MLP neurons of a small language model. Each row is named by its layer, matrix (up: input weights; down: output weights) and neuron, and shows model dimensions 80-175. Each number is 500 + 50 x the weight over its row's rms, rounded and kept within 0 to 999. Numbers have three digits each.
Before each neuron's rows, "fires before" lists the tokens most often just after its 100 highest values on Wikipedia text that the model never trained on; "fires on" lists the tokens most often at its 100 highest values on Wikipedia text that the model never trained on.

fires before: " ", " Enter"
fires on: " |"
L6.up1265:488570524504443531522570452526452456524550457507474424482504493568493549531500547439411409445489465420443420482497523475525491494485546512539506608580425595501588473491503479525551498565550441481578457542552515499447573472529459576502521516434539529561469572482518432483508461519529522492
L6.down1265:466450554474533488479492502481532571503483523480449535498504479543453527439498478465506462494467452568454468466416450507457477466435519565519471402504489504490474351429430447447567465465476463456568424538521486559494503548480478504538400559574387582522443436440491546431510461498449480518

fires before: " ", " |", "|", "3", "6", "1"
fires on: " ", " |", " |\n", " (", "3"
L6.up999:421470520513479506554544560494550490538453522498382493664468573442554461407543528453489535512535495473520583576517401569533480450560512499458520566499558508466528448426500479528500579498526529415580528595488485458473381458547548464534478470384412472542489551521473528502485639539631485468
L6.down999:553428495490478508455500476524438489501518423450541503444488459532472490591425532457534519557525458527454504486480479455565604502610390520488550421414486502535571528607513483548501469541442553540480454447457471404484541510457464572517609565447462525483493457469514443449490406442526549601

fires before: ")", " (", "1", "2", "3", ":"
fires on: " in", "202", "198", " sp", "6", " at"
L5.up169:528528427546513556585544469437546551477575558495589364497477616521552511481531611432524561555595427444564517427503509537479445517519542529473456523548442549473540417491486502501501520585502527511609498509506549527618555544539478470570527551454571524573527546511457481472522479483513547483
L5.down169:517443483487479504604501419433512586492537542522524509452546496500499568466490479574547435471531527481484469488520605523434480546476554502410383461511453364504546449517485605507483520497529548403468488545421485564474468563504468446421489544524500552546568485597525525482508438461432422518

fires before: " ", " |", " |\n", "se", " —"
fires on: " |", " ", " —", "ten", " ("
L6.up841:503557455488447490616586521479481446596529563555493484525446497552448513540522482441509569492497526470443480527405494604502569550515520510515546496479472523506522534536562558467467498549517317498531491614539525469473570530604472518545465458471514491533501559557421503470472514473450476412
L6.down841:512461540557531459391463480479493519484396487528437457568549542611554526486527520415482457500511521642540471444479382429367408519485484483483477606556541558477539402496511489472434474453488552549468490432488410461484467554475510499502523508490490478582467506497524577500529529583492460538

fires before: " The", " It", " He", " is", " In"
fires on: ".", " There"
L7.up98:502447424383485487499562533450547623442502469481567585560593599568408478504505446455540528497505434463488566543527608455500414510475527477518609516462408529524539389591507514522570490513519512491429523471554497539429477563618502489512560466475437458503496492526539545523452527504496440485
L7.down98:423476548533494412536401570567460430519550509552513596476574494499407530437531575360488558495454521531413540501516502440459620553546622403509556471527501549496495483495521544428548509560573436466568495580582538530478539524485567539485522438449545499537612472519498429624548526493493502463

fires before: " ", " |", ".", " |\n", "–"
fires on: " |", "8", "9"
L5.up914:475396437445449520563519462472574420497500489512475447533484494483414481560491484421479578515504366559540550445508593524476467479528546408533517505527480546494577400550564459478459527485573485460510518501525504473438487487502455460508587436503478513499490536523542468446549544474538476454
L5.down914:500443518465580515492488542473523473460504514518466497484460458466363449489427476431482479455451462550525555490512601481379472391518516577513433557553524565558494390481409468413517494409523526452460546475549477502565635571532479474418503471444459468545547493498569372488467457491488435542

fires before: " |", " |\n", "–", " ", "9", "."
fires on: " ", "2", "1", "3", " |", "0"
L6.up151:436475472538483539563509508474532494561534449445458488587496550602523488498458536430420549495566535519534453522535499481513473599478637584517575574550432457549553561493451479432537539421613473499567477544538515510523564537536424526475471485518516550492436532626513558457518438537525507421
L6.down151:599506494461411599458496444523467608505484491483523591507464488442575435542525455446608567522549468604441582489535452540478533510491495458531430521438481510497511478442558519436494540495440452460504574532386527485546465482466512503489507550521520533539466488418580444505524473545453480432

fires before: " ", " |", " |\n"
fires on: " |", " to", " by"
L6.up1488:502530544515484507588540469529402523538594462484566463464519461436416537452478592427500628484482454454493455461535634453480470499433569487522485548595540466457476547538527488527537513601556506453576459492529527488485582605519352561469472537545509592599504465482497491494510513435493516509
L6.down1488:457491475510488552463491463452529497474578458536562490579437535586502454525489509376475445500479515455521630556493427496519513525553572593476551580386459528574539360536380483487580593473434477526485545486491464496486486509506585558452506457499463441583477557528432500537514465556436532464

fires before: " ", " |", "–", " |\n"
fires on: " |", "7", "9", " aff", " "
L6.up784:472510578475513562518609558523517442543469437536608580590503491427464446468515466435445439505514440514522507494508490427501617474448573529494546491586534553524543476515516471432542473480517517448504508541545471520406598550490433528516623462526487622419441505534461537418508432534538518516
L6.down784:517479445543409473463434541424412517514401538415432446512471427517518440562493561491471476455549495507466551457488432464521459511488516633422370549497542436485533486506408456458492461481544487424480391562527515476416555523467473482458490544448471506505423457500533475437457514431529514469

fires before: "2", "7", "3", "8", "1", "6"
fires on: "201", "197", "196", "199", "198", "200"
L5.up132:520487502503435669570494504534594516465513554487473474598492507548504496483495516388492528431478473486596522561503499676420393538493502493484584490476440475479605451544497458589600513486545484536485580510492496555419469416519503493519576590484584472548514546495539495517497463525521482463
L5.down132:532480529447431520543533524535495602532522503505483615554465593523495418577571529296456509482521529569442462438435635498490524471475577423551510520538388472518405508539457405490536465513462464455574527523488500459519522535454422533532492437497489493574465519546589468589484405476497544546

fires before: " ", " |"
fires on: " |", ")", " living"
L5.up437:452514460426444487582538503536420418480473478431465500468521508508452462581487502485429514483459441468505394452543506463425484558544574453505547591534579502490627494561486473457430533464476501472571505471555469469481459442484480472529546474545457538574499530525501467481526503505464463579
L5.down437:537522511548589557526536485465553468419546464522589467390492484580433482421495530472523439477453519640470487456521482567538441511562522492504471525603526530476380495506480422535514436478554495462483478433508606423502554545593514427431441475470479460544606512470463513487503464507604518496

fires before: " ", " The", " In", " It"
fires on: ".", " January", " This", " May", " March", " June"
L7.up1162:496522483498474520475476500469673596533512545541526459548475506539552538560513444459496574402505482494491534535432545604479413553517481508493540518449545514534596410592557525458559420539575429527428503509487432465470541514533473487409560530521436486564545570511443494521387522618479501556
L7.down1162:507486578575565387609465500549499462456526533536541522415567492466460451480546584385434527557391560519514474480532482396439525458525583438549483575550511488485430584557509502420490441543533509455668323536543507502450582487523508529512453440482515476535528481480568466551552539462509518493

fires before: " ", " |"
fires on: " |", "2"
L6.up437:461563523516515497555601476524511531578548518467443500500513529586533538529538605399397537453538398425555472559502465467491483519486571462480502583519539486561513479514493444495478483635605497445553511501588543474527542446579452562479555435534410491543466530502437459470450508451478558530
L6.down437:507514504423486573511544488520540542432509482533520458417432413469531459508522511397573539507420627492501573403517560587534576520521493392562506571497506488513524528583461486517536493450479603512374524416487470355434428534431501438491629466393465493514478527491526493464532506485514506455

fires before: "==", "In", "The", "He", "H", "E"
fires on: ".\n\n", "Personal", "\n\n"
L8.up1225:410544471459454538527486511519468533489518513530487515469458478548560502473434480532434371514519511488570472486503524556451440486459576492512622415496427498539599459414485530552474439538508472582506509469493443461500420512518464519452566515553504425469505410558488502530472546474520449537
L8.down1225:452483546536495188549497510514518482531470515590557506497502484499449531479474520725476474528478526456439501446454537478446527462499530497557537475523471494449512472529501563553488425538526463522542328525464469481505482528501429489511535590503466523480538461504512511642539479484521518472

fires before: " ", " |\n", "–", " |", "2"
fires on: " |", "–", " ", "2", "1"
L7.up1199:486525491476455531501587409540491427553448387451433455411506525435453543431492579441474499482487442485512346416563464433547586529399547597516448536558614484502499458465554452487472510502522539407606529574649479492541584452467451502513504483452426602491470460576536538479578436433512509502
L7.down1199:490531498492485597493516561539625499440508523534536482478474440510517418480430504373489479543444483530583577608461520602445508481589490465433497564477543497532480434541514446475524537466502529564456558403524477516465492437563495555434491484562464565534458546501460527546379533542474529541

fires before: "==", "==\n", "In", "==\n\n", "The", " ==\n"
fires on: ".\n\n", "History", " career", ".\"\n\n", "ography"
L5.up695:410455477437415539590596491565574550526480545603464556432490443581424514504455515507489445466551513427604561416514556474462504482460526452508511472484471403485627528571452527545426420529537529578545495506433525447412485439478481518495520475516422467463585474517447468567474449545470427539
L5.down695:476457514420367349538534585525574491533528564509449510514470459593460477446471521521523489541521478508557542438480474503496515537475570502581502502410554481551635475599501559479499566442533509541528486474493493428474483470526488512446553514505513487466561406561477467635427448449524454482

fires before: " ", " |"
fires on: " |", " "
L5.up782:467536473534493514591685534508463463545465458551481394490495512519490469517526601432430498444485453509542414447509519485456491539509518509509504565525481507479680542543556459521526514542527430531585482554563515470524511518527385523570563483437471542639513561497379513456531485462572538452
L5.down782:489419485520586507478444522538425466479512539540464527494515515546439488421500500461459464438526407542417492539486478520481456471445526581465394503531423593512461376443459378482569511477476490473487469533539535505574533549511506524570417509445479531575457474495547579452554361501439488519

fires before: " ", " |", "2", "3", "6", "7"
fires on: "198", "200", " March", "199", "197"
L7.up191:543515590526489561502453482507572489570550569561582557573548483499538553594478477402494496417568476514557555533462439564536453520536479409475491421429487467569604455521505535560566430411460439566462543481484529537507505517535553414497549509421511524482538572487502478463465530467502552470
L7.down191:521470488534554473526441520430500420486496520455537530488447478503475469468486565454465535525464445542484486439545470463455493578522515459492590474565465516496535484462515465411447542442557474426533578597596478555430560519471487519422571462512509511558385521511493476524470405451601553557

fires before: " |", "–", " |\n", "5"
fires on: " ", "–", "3", "5", "1", "9"
L6.up1507:413460501532587537519602588607484490506467432517428538470566417409452510443407564511513563485425474583496463480591546392458522475446534590524449573544579479433510495525519464431594588577557554478492638549584529583537519428494476565506523431479397585490475467533513479507524466444512457483
L6.down1507:575512523472457569515456436508576432524577557445624511537387508489527536516503494394454532551538514580488586502481459531497536507534513439567533432484429502480510548463523560550411477438488522508516382413465508433531516499490469458538411498496593467498543515542532543475524555545441555499

fires before: ",", "s", ".", ".\n\n", " II", " in"
fires on: "0", " War", " time", " century", " war", "4"
L5.up45:465647479422533509635422466492521529537441506643515467544608442596522469435442472469560442455506509530477442421524579540451497597433605452528547482462339487519506473545460553506522478471543445573501557521505440422431532394505538511457576534518423535482470507490562441495470389539487459528
L5.down45:457469513409454430487530560546431426544460578509534499524472486489410470484451523476501459440455448609462625442546462449459486505527527533542512461502477471477523532596452401520489555542554482488594472515590483552483520529413444503501599484474489460471578467494536431620516428437519377618

fires before: ",", ".", " in", "\n\n", ".\n\n"
fires on: "8", " States", "9", "7", "6", "1"
L7.up1525:553608498422551488497628449545517530668399584539550536482544400569517547530490514429538427422470510487519497523587470540521551537604473464499487589488405494498490537425485451567569496523618444507528484455535384491438443460543513479552534502479547517517507496544463464463488511484529483551
L7.down1525:466522525450415540469437630468606484488578496369468511543545532447493506458601545436463547491520466464430507422444498434511499522517548569557565486505580535488512576527506601496464490515459522474521508536487532547519479487420489471421483482436543452419494459428531367495483438391539552465

fires before: " ", "|"
fires on: " |", " |\n"
L6.up506:430529568470528464539565503475497443494532527436560501593483619475531575615523551398453563543481528525464543464490424531526542583583602492508448508570521559493535519548515468444513531455530465492484484547502578501468516435543547517365523474530539426572520523429444392503454454512446516536
L6.down506:606513426585440513459485494539532564522484520547503491539502406515558451497465512498458520424540508494538535551460564466491523385403454469439502540438557425494522525475512554566473489516443587499471475457533458434537508480463538562584488444518483568505447526623488620535528592477627529526

fires before: ")", " |", "%", " m", " sq"
fires on: "1", "4", "3", "0", "9", "8"
L8.up426:519478443454464597535540421530541563497501553542587509546476508507544519644477502492457589328437461514424418489476557521366556441447484516472415416568435507498464435550488528512539474469478506481479578499525468538510544462550444541517581511557357511529548530496542537440506440504421377527
L8.down426:549501570496525629565501440610582462470458566581558573522551571487539483492525421403529457486535475521466544429467450438449468536532560471521506541486601522519490513574522438457504536456470549423625482563538508508443500468487607563540525460583573451505562462477504482527438517460540492510

fires before: " "
fires on: " |"
L5.up131:491486435418486481574515485548516447522488492499561504520472589449408481584512550476432560500490425550510501547445623454511497502497589426538525567501509584511564537551496471493450543519499412506514501537596500468403557487526354474465568506571528591491492542505468451467454486535525521441
L5.down131:554517547596612559482548524465542433385546543469515377409522399521524517415475467418515439480474610496536452356484426498429449489478459480511577513485492494512483395560472482466580450436506527481547538433514500411496540571549578430483499468417410470574521476510478479472585518434492523466

fires before: " Gr", "ig", "um"
fires on: "-", " Gr"
L7.up538:529450405494409533532574480540497483491483464616475403510585608570474506458513568508502571441545439510497481522464545460487346450499508378532623524531426452495509466499562601559545504557474499558480475434516444532521453411530303527532494519512528501566511522537500448462457523478536520450
L7.down538:546505520564467527474446545437562527517527539389463536456435508483504497470494501419550528515563448467488514443511583541422560544501564558513461550483531556550546566570462534465456530453498502499594505535467525521479473587566505493460584472544544417479524530480470443530464474421509388503

fires before: "-", "==", " The"
fires on: "\n", ")\n", ".\n\n", ".\n", "==", "\"."
L6.up1348:483511502440476478462511548556473497453500600532574533509430477498526429570524552584480425538563493533504565547481541472478476529475531537645507497491521543617503465525575493469541568476414529494485439473481459510403465526421549488523482461550515524510517381488514519501484534433494552476
L6.down1348:437498502485520548549520506501464507551448461521479518505559532503482533517447510424475529432467529460480473479525506512531511459496501465394514485524515482383518506484461455532487440528601487471525592547474501520493552451555448501479524545521439476489509683557497552543558463533489435479

fires before: "-", "|"
fires on: "\n", " |\n", ";", ":"
L5.up414:474526485430410516529455505496453551503551581527494541620460552582589485657515468469501533462508602490511591482544484591539442510545481378491614502500476435454551509603425582548483535510520513499447468529402506443473438428498593459592541490510510470464539488452573495510473484550415530519
L5.down414:479544499599518517461549538530540438413530464484476442466569550412585506463458490468466488465433404408518516527516528394499526367508510625444481480658610518524420516513537396502578467521486444523539478447533511383553515461528498570503552441469476596535527520493463514609564492456492617493

fires before: " ", " B"
fires on: " |", " "
L7.up1134:394492453503492485535566441475507492560520497507455479479491525541441417433481533415389513455435559416519417537489520446456448522466512522518530517589505506483596483524550464482525501561579396419555434562591457482472525525572407538556523448495430560563433573533532510470502471503641524503
L7.down1134:470449481480487537487525598544533567515485510496525571436428461498550481482592569404472515489602500584573560481457477434431573586458531502556551464556597501483585503538464507398560476502474482486527535541564541429525509507540516511502499462485454484543468448525449435505435487552488451543

fires before: "-", "="
fires on: "\n", "==\n", "\n\n", ")\n", "==\n\n"
L6.up922:484490502491442601544498605405456518534511566552538490634439544506584529470506469465564497460562518469547528470455512588490448550514475454472578532455453521518621483490497609546636472481494532571453520463476465542520424489493551498582481474464475466583475575428506450557435567456476532488
L6.down922:495495463481476482519462443526427466488557444528375531478598534412470468450503568485478535521443551512481464453528485486432467527435469509508524518539544509507540409545537481465556490572525523422547551529524515433596515530523497591530609538456471642505559532488474529448514439468514494560

fires before: "ev", "\n", "ü", "v", " K"
fires on: "al", "v", " K", "l", "ev", "j"
L8.up1298:458519507455543564462467462513505488497637591484419588495475547526511510511434504540433596540467552506525493543528475523447525463459574460507497474503568439591504522498408514407539510481502600510511528430402549577539433472497473482408572515508402483425534477520564552491500533479536516507
L8.down1298:469402456519502481516514476416449515522426405459537537475510478442527428483625545519480541486528446593574480402552509444444457385456514477491463520585515445474539355477483536532612577535503493459486575475438505469454460393502480461601500476444578516467548516543451515497466582526537493496

fires before: " ", " —"
fires on: " |"
L5.up1493:443474488477512544546626525465512513597582520425488491455516534478483495446512529373489567443472460398550467509542563458534597455554607401496621612599546498465548482471491486488493509502554475471620465526484513439368545465565483432506556471516532554523515526551500439446542496555415469549
L5.down1493:560500488453565457496507431517539528431499581550526401512530438504535509441463479523557556529456521470489580441440484521535456503486517450494494567532438443543445548500451509516552522433473566547543483380435421367515533557440531456412538469466461544512547472471523409483478529470437581461

fires before: "==", "In", "The", "==="
fires on: ".\n\n", " |\n\n"
L6.up1016:459521438315409511557570515573525563567484551563515524469461387537513462518489490493481565475525512446566540483518495509511522471518588480528539454467503473496624465591488540580396464564563462561502497448481488450441461480565429548497521452634398454447650525556506517582462496507493457556
L6.down1016:452530492452386255515554531535526520517520528553543550487500446588500447467440478585456520481521499475507543493484498463538533489532553507609531447446460498547537526592506475522474468457531500555489405476447481480512463457521484516490512460554501417368612445521495430743479478479489481518

fires before: " The", " In", " He", " It", " However", " On"
fires on: "."
L6.up1502:517449531379421516469451562404507549498449582611490495617491525545585541478522477461536444475509463482538589479500461598527404479446403477478513486451476537537645430564513592555526489438523553469421556527429487473416438502483577517505561527500498511469492560464449578499461531502421419502
L6.down1502:459477470539541485509482503516479424454516455473477442466561455405441478361500520550433572485382542521447531504433510460452484463522550583459527551567525502543477470527516440463560446548475440408601429538492410448522541499501496519435457499468472586501452416484425361517514536420520576455

fires before: " ", " |", " |\n"
fires on: " ", " |"
L6.up112:506449451514521511504619453484477463621463481483392388444491511435517479521500536437416471552483499496518532502445451421528550564488610557484368501598478504546538511436533527483568492577624494425545531593621455522526625485453483486489513445465476521525499515598461529504503483484493534528
L6.down112:519462455588511567432507469544554487397569471514489546527477510536546413411445484469491510506517495526533550607479450524524489490534489540515513607462559436531504410489493506429454563449422573530429643488461530615556464496546520604449511526527441542536440497524460542514445439509639564496

fires before: " ", " |", " |\n", ";"
fires on: " |", ")", "%"
L6.up1418:456441518441468494514588487485572455579497466483515460492480456561521533415474508494480475541549495446623497542659516476574468414475489495531546487495615438544551524532410438538508511486535621433432481469512512483479545521610455452506468445442448540527512500589511478453464502451526459522
L6.down1418:496494438469459627476502490499436431575444498472568480576467463463523474576536547331493627459462495485433465436480446461476497412501517602472549529531527458421460467467510469533479471496567547434570560525502553510517522475528525606531543526499487498559373509483513551520519436474584542441

fires before: ",", ".", " in", ".\n\n", " and"
fires on: "5", "4", " Canada", " America", "0", " France"
L5.up990:512495501503529470467474541542543561541431495604594513528569472522433486479494477475471449415498507566526512538505521552389402519519525493494544490461465479486625512466508501526560416473531467499473556478492408489407459517500495446461481583583445488552444552434483498483443465466438486508
L5.down990:487461572455449493495570559448525554511532526510482518573463446466530493456465508510501447483432512446478478455495531500442465563466461413486552501470510490446510523471516545491536535568512455506386462402487486516439496486498549409483541528483438531644454473531587438379545491523400424542

fires before: "-", "|", "==", "The"
fires on: "\n", " |\n", ")\n", ".\n\n", "==\n\n"
L5.up466:487461462440418601619538594526473495585567522518505546553466394604509426480427498506525527437548534503566547398504534553459428518517584420532637525453543456469699505520546468519443463503503478563541530514342493518520400458500413474555560475524453436432614537497502516607471463447532469484
L5.down466:442504501472449426526588543508524408510514513479505527433553449562503453418411533592469457533501495481537529469490482374503537550502562555562538528569501464563488558581482479464533527470517508566519446447522459479447452482501493511519537465478452476494593403500526481749450429470579528529

fires before: "-", "|", " Gr", " K"
fires on: "-", " |\n", "\n", " (", " -"
L6.up119:514461509436405566561593530495464539526567542518508483521484484552489568482510619497537508517537440544473470498512533455442404439504575449545594519457442548475513508492457567567574469616501453511514489493475503557515504510548447497575589493477474512617566561460553431465501581448510514440
L6.down119:505505506545545500517453502504498467455559545482499521522455610460438523456578487468468567559529477559558594505442531558446489442496550481516487506450524571486408547468488465456480573416491561502585398503552521555545502578503474412463400456557452530512516550520554559425489446400540615596

fires before: "|"
fires on: " |\n", " and", "\""
L7.up557:392432415459496474499487537464578475562468489535430455541454498610520458339436491475562526535506508606528497523461556568525422457543624381453417503543525559424520454430544432551521548497521474532444488464429516459482467578523499455487560551485516454556450514495491566524467480521443480446
L7.down557:475576444576522586413412403464473419435457507512483480480516510433506482574431399419498556455439440400503488566434417528584512421501504523464538420526516490573438513608495514529481506426400589477543423497467426505417550528513527554517506518546533509414523511478531472501452388465525532486

fires before: "-", "|", " ", " |"
fires on: "\n", " |\n", "|", ")\n", "-", "=="
L5.up168:498540559428466522505468501533414585524556541485531516495447498459515531622490446498351600517525623524457559560533525491493467515596458446545694539532551479514515525470443598533467443506514505550498504438397516520496408413457527524497593447513583499509551467535568541501470486558468474544
L5.down168:492508525539535444488503518589512426483486419438487466412556473514522482471561563469490365493401449466412364469546469459496536488563483606548458426584555468479443388501531437494497520508575502501531404448529519382516562516535455506486506526434433559499491500488496575588557482523360555451

fires before: "==", "The", "In", "He", "C", "==="
fires on: ".\n\n", ").\n\n"
L6.up1490:531558489422376554502487579498529572576463479588477463525473453537464551479546504450471461473531500407596549462512532539516504461463563536440539445423458520466599526519433565593443432541598504568451472469434434504377523494506511493522513441538446418468620533510519503587489545490542438547
L6.down1490:517543445438604465402463473511377477518502474427505561448422507455524512591476437669475409570512540511401561507563427511512522501517449537464536522504488555502465549544508413556484475482483509500460497483428498526496447523446565496503429481539471429533463448452476484432579536543485521440

fires before: "|", " the"
fires on: " |\n", " at"
L5.up419:483451425432507529562562550463543429502528534413505565512538515567534530475438618405434555474584458471520476514458572511429451445471579490507494539496514490509633445569482483536474536525575503523530545500472528468609553539572486419469548504455449480588505538518497498545501528510516521461
L5.down419:529528561597579557526448486558528448459496475513471523451526476532468466468518412483523415476458423478487571465497463520475562457517501542376469459530501509502399541485371409502427500547488580536539487466406482514401536495448489527496453434509572512520618495375572503408471409507476594520

fires before: " ", ":", "|"
fires on: " |", " |\n", ";"
L5.up519:579436515413495557524546506426602434539553560513508401557464465540551454488431554371486492458574478488602459406514633523452490521489577460513516484507530546473660423566477480521467525466487476547575461446513471479456504490479483380544628485462540425549536533506479499451505508537561518465
L5.down519:509571440488575537483459569433605483574459599504466588571581460464534466446481403466452537590504419457452497465424530514520456515448527524515491509517542535503513527492397546470566545454444533487481467510489459468505404438389521449422592474487551449455533460495507471522419506494492566498

fires before: " |", ".", ",", "|", " mm"
fires on: "0", " |\n", "3"
L7.up893:528493483433463552517477591474443496534473508466389532498477525491434552520497503452444521495440498568457528521473525613408496584463560504531419539541472490537588344465527572554504540527636408461509497539492443513441470528582500612452473516535493439588477529469564463495456558465461472492
L7.down893:491661529499531557441411462464428591559551492500534488521453566446401559513596534439504538475457489447474500545635465496525483399524425506488471490521558502447537589470404482500485419529461461469461476571511433527526565508555521519475445494511480464491481553480542487477576475493520488669

fires before: " ", " |", " —"
fires on: " |", " —"
L6.up91:453558482432525494578422623505494539533538417532471583624525530572472569512514554467566514476528525541436521503534569437586519515452614521524478499478458476494551546516564481546586579539518482558453485602485574473397475381561469573487513465510543518516460519575491474535563544537451516455
L6.down91:502512464527472472394455421504429471488519546531579484443518488519514459485467512573410543454462452551568485463470487501460487448490478469470520552495487534510465499513487470481462470521486428429445507330573410583565460530407537466464521468493407551439539482513650544574529531543599467582

fires before: "-", "|"
fires on: "\n", "==", ")\n", " |\n\n", ";\n"
L5.up640:508546523424392574533533565504560562558500539554529530567502479601583496475465484500447504499548565503539566471459459553483454610444568446480556481460483497456727473484459570472464480510503475461543531510409493486485424438581496497480552461488514434444540527475498512504424542494422441507
L5.down640:504544476480491380523486463520553443498482531513460513456564469592507383491462482538512428474484451444475491393453480486485577563427519486486449400478476434547437503517478501513513465472549463485523405469546428353524484527529530545468540540515406574468519447549525508624463414460481478467

fires before: "-"
fires on: ")\n", "\n", " to", "5"
L7.up786:495535548451501488506505552516546538506446536495495395504451554479517541555448434492420474442489564532469476552509552486478539518550473514508528564471482487520407454620515449498444526486547464556583460471502464512458491507454504581459623435415455517461538503473518461498481489386468529470
L7.down786:448482467500537556603446530378459506462510468573483570484493571467523496520564456495522525490476577468513559473579496488492445452479415569502524418505505507467634488478504431549451513494521409474395586528535473508442499463445549523507532536504508581534393462403488633484487468448469559462

fires before: ",", " and", ".", " the", " |"
fires on: "8", "7", "5", "4", "9", "6"
L7.up1421:522515526381519521511461471519455554468492580527545470454577418549434542587498499481511545487510623472480477577504467434428547508544491446559605504456429480425418489530501481600516465501511422545444545436604440596490559494438464502523533510477468493562513545505593519475508415449481466575
L7.down1421:504486493588474419497438591538508483528537512488457472527545560442500476478558487506561503535440498474523565439419394544550551537472536505500430530571547465518529564594546534477543524568484620416598497523475513320523451517533556464459453612495563499440485445499544469467526524541472511474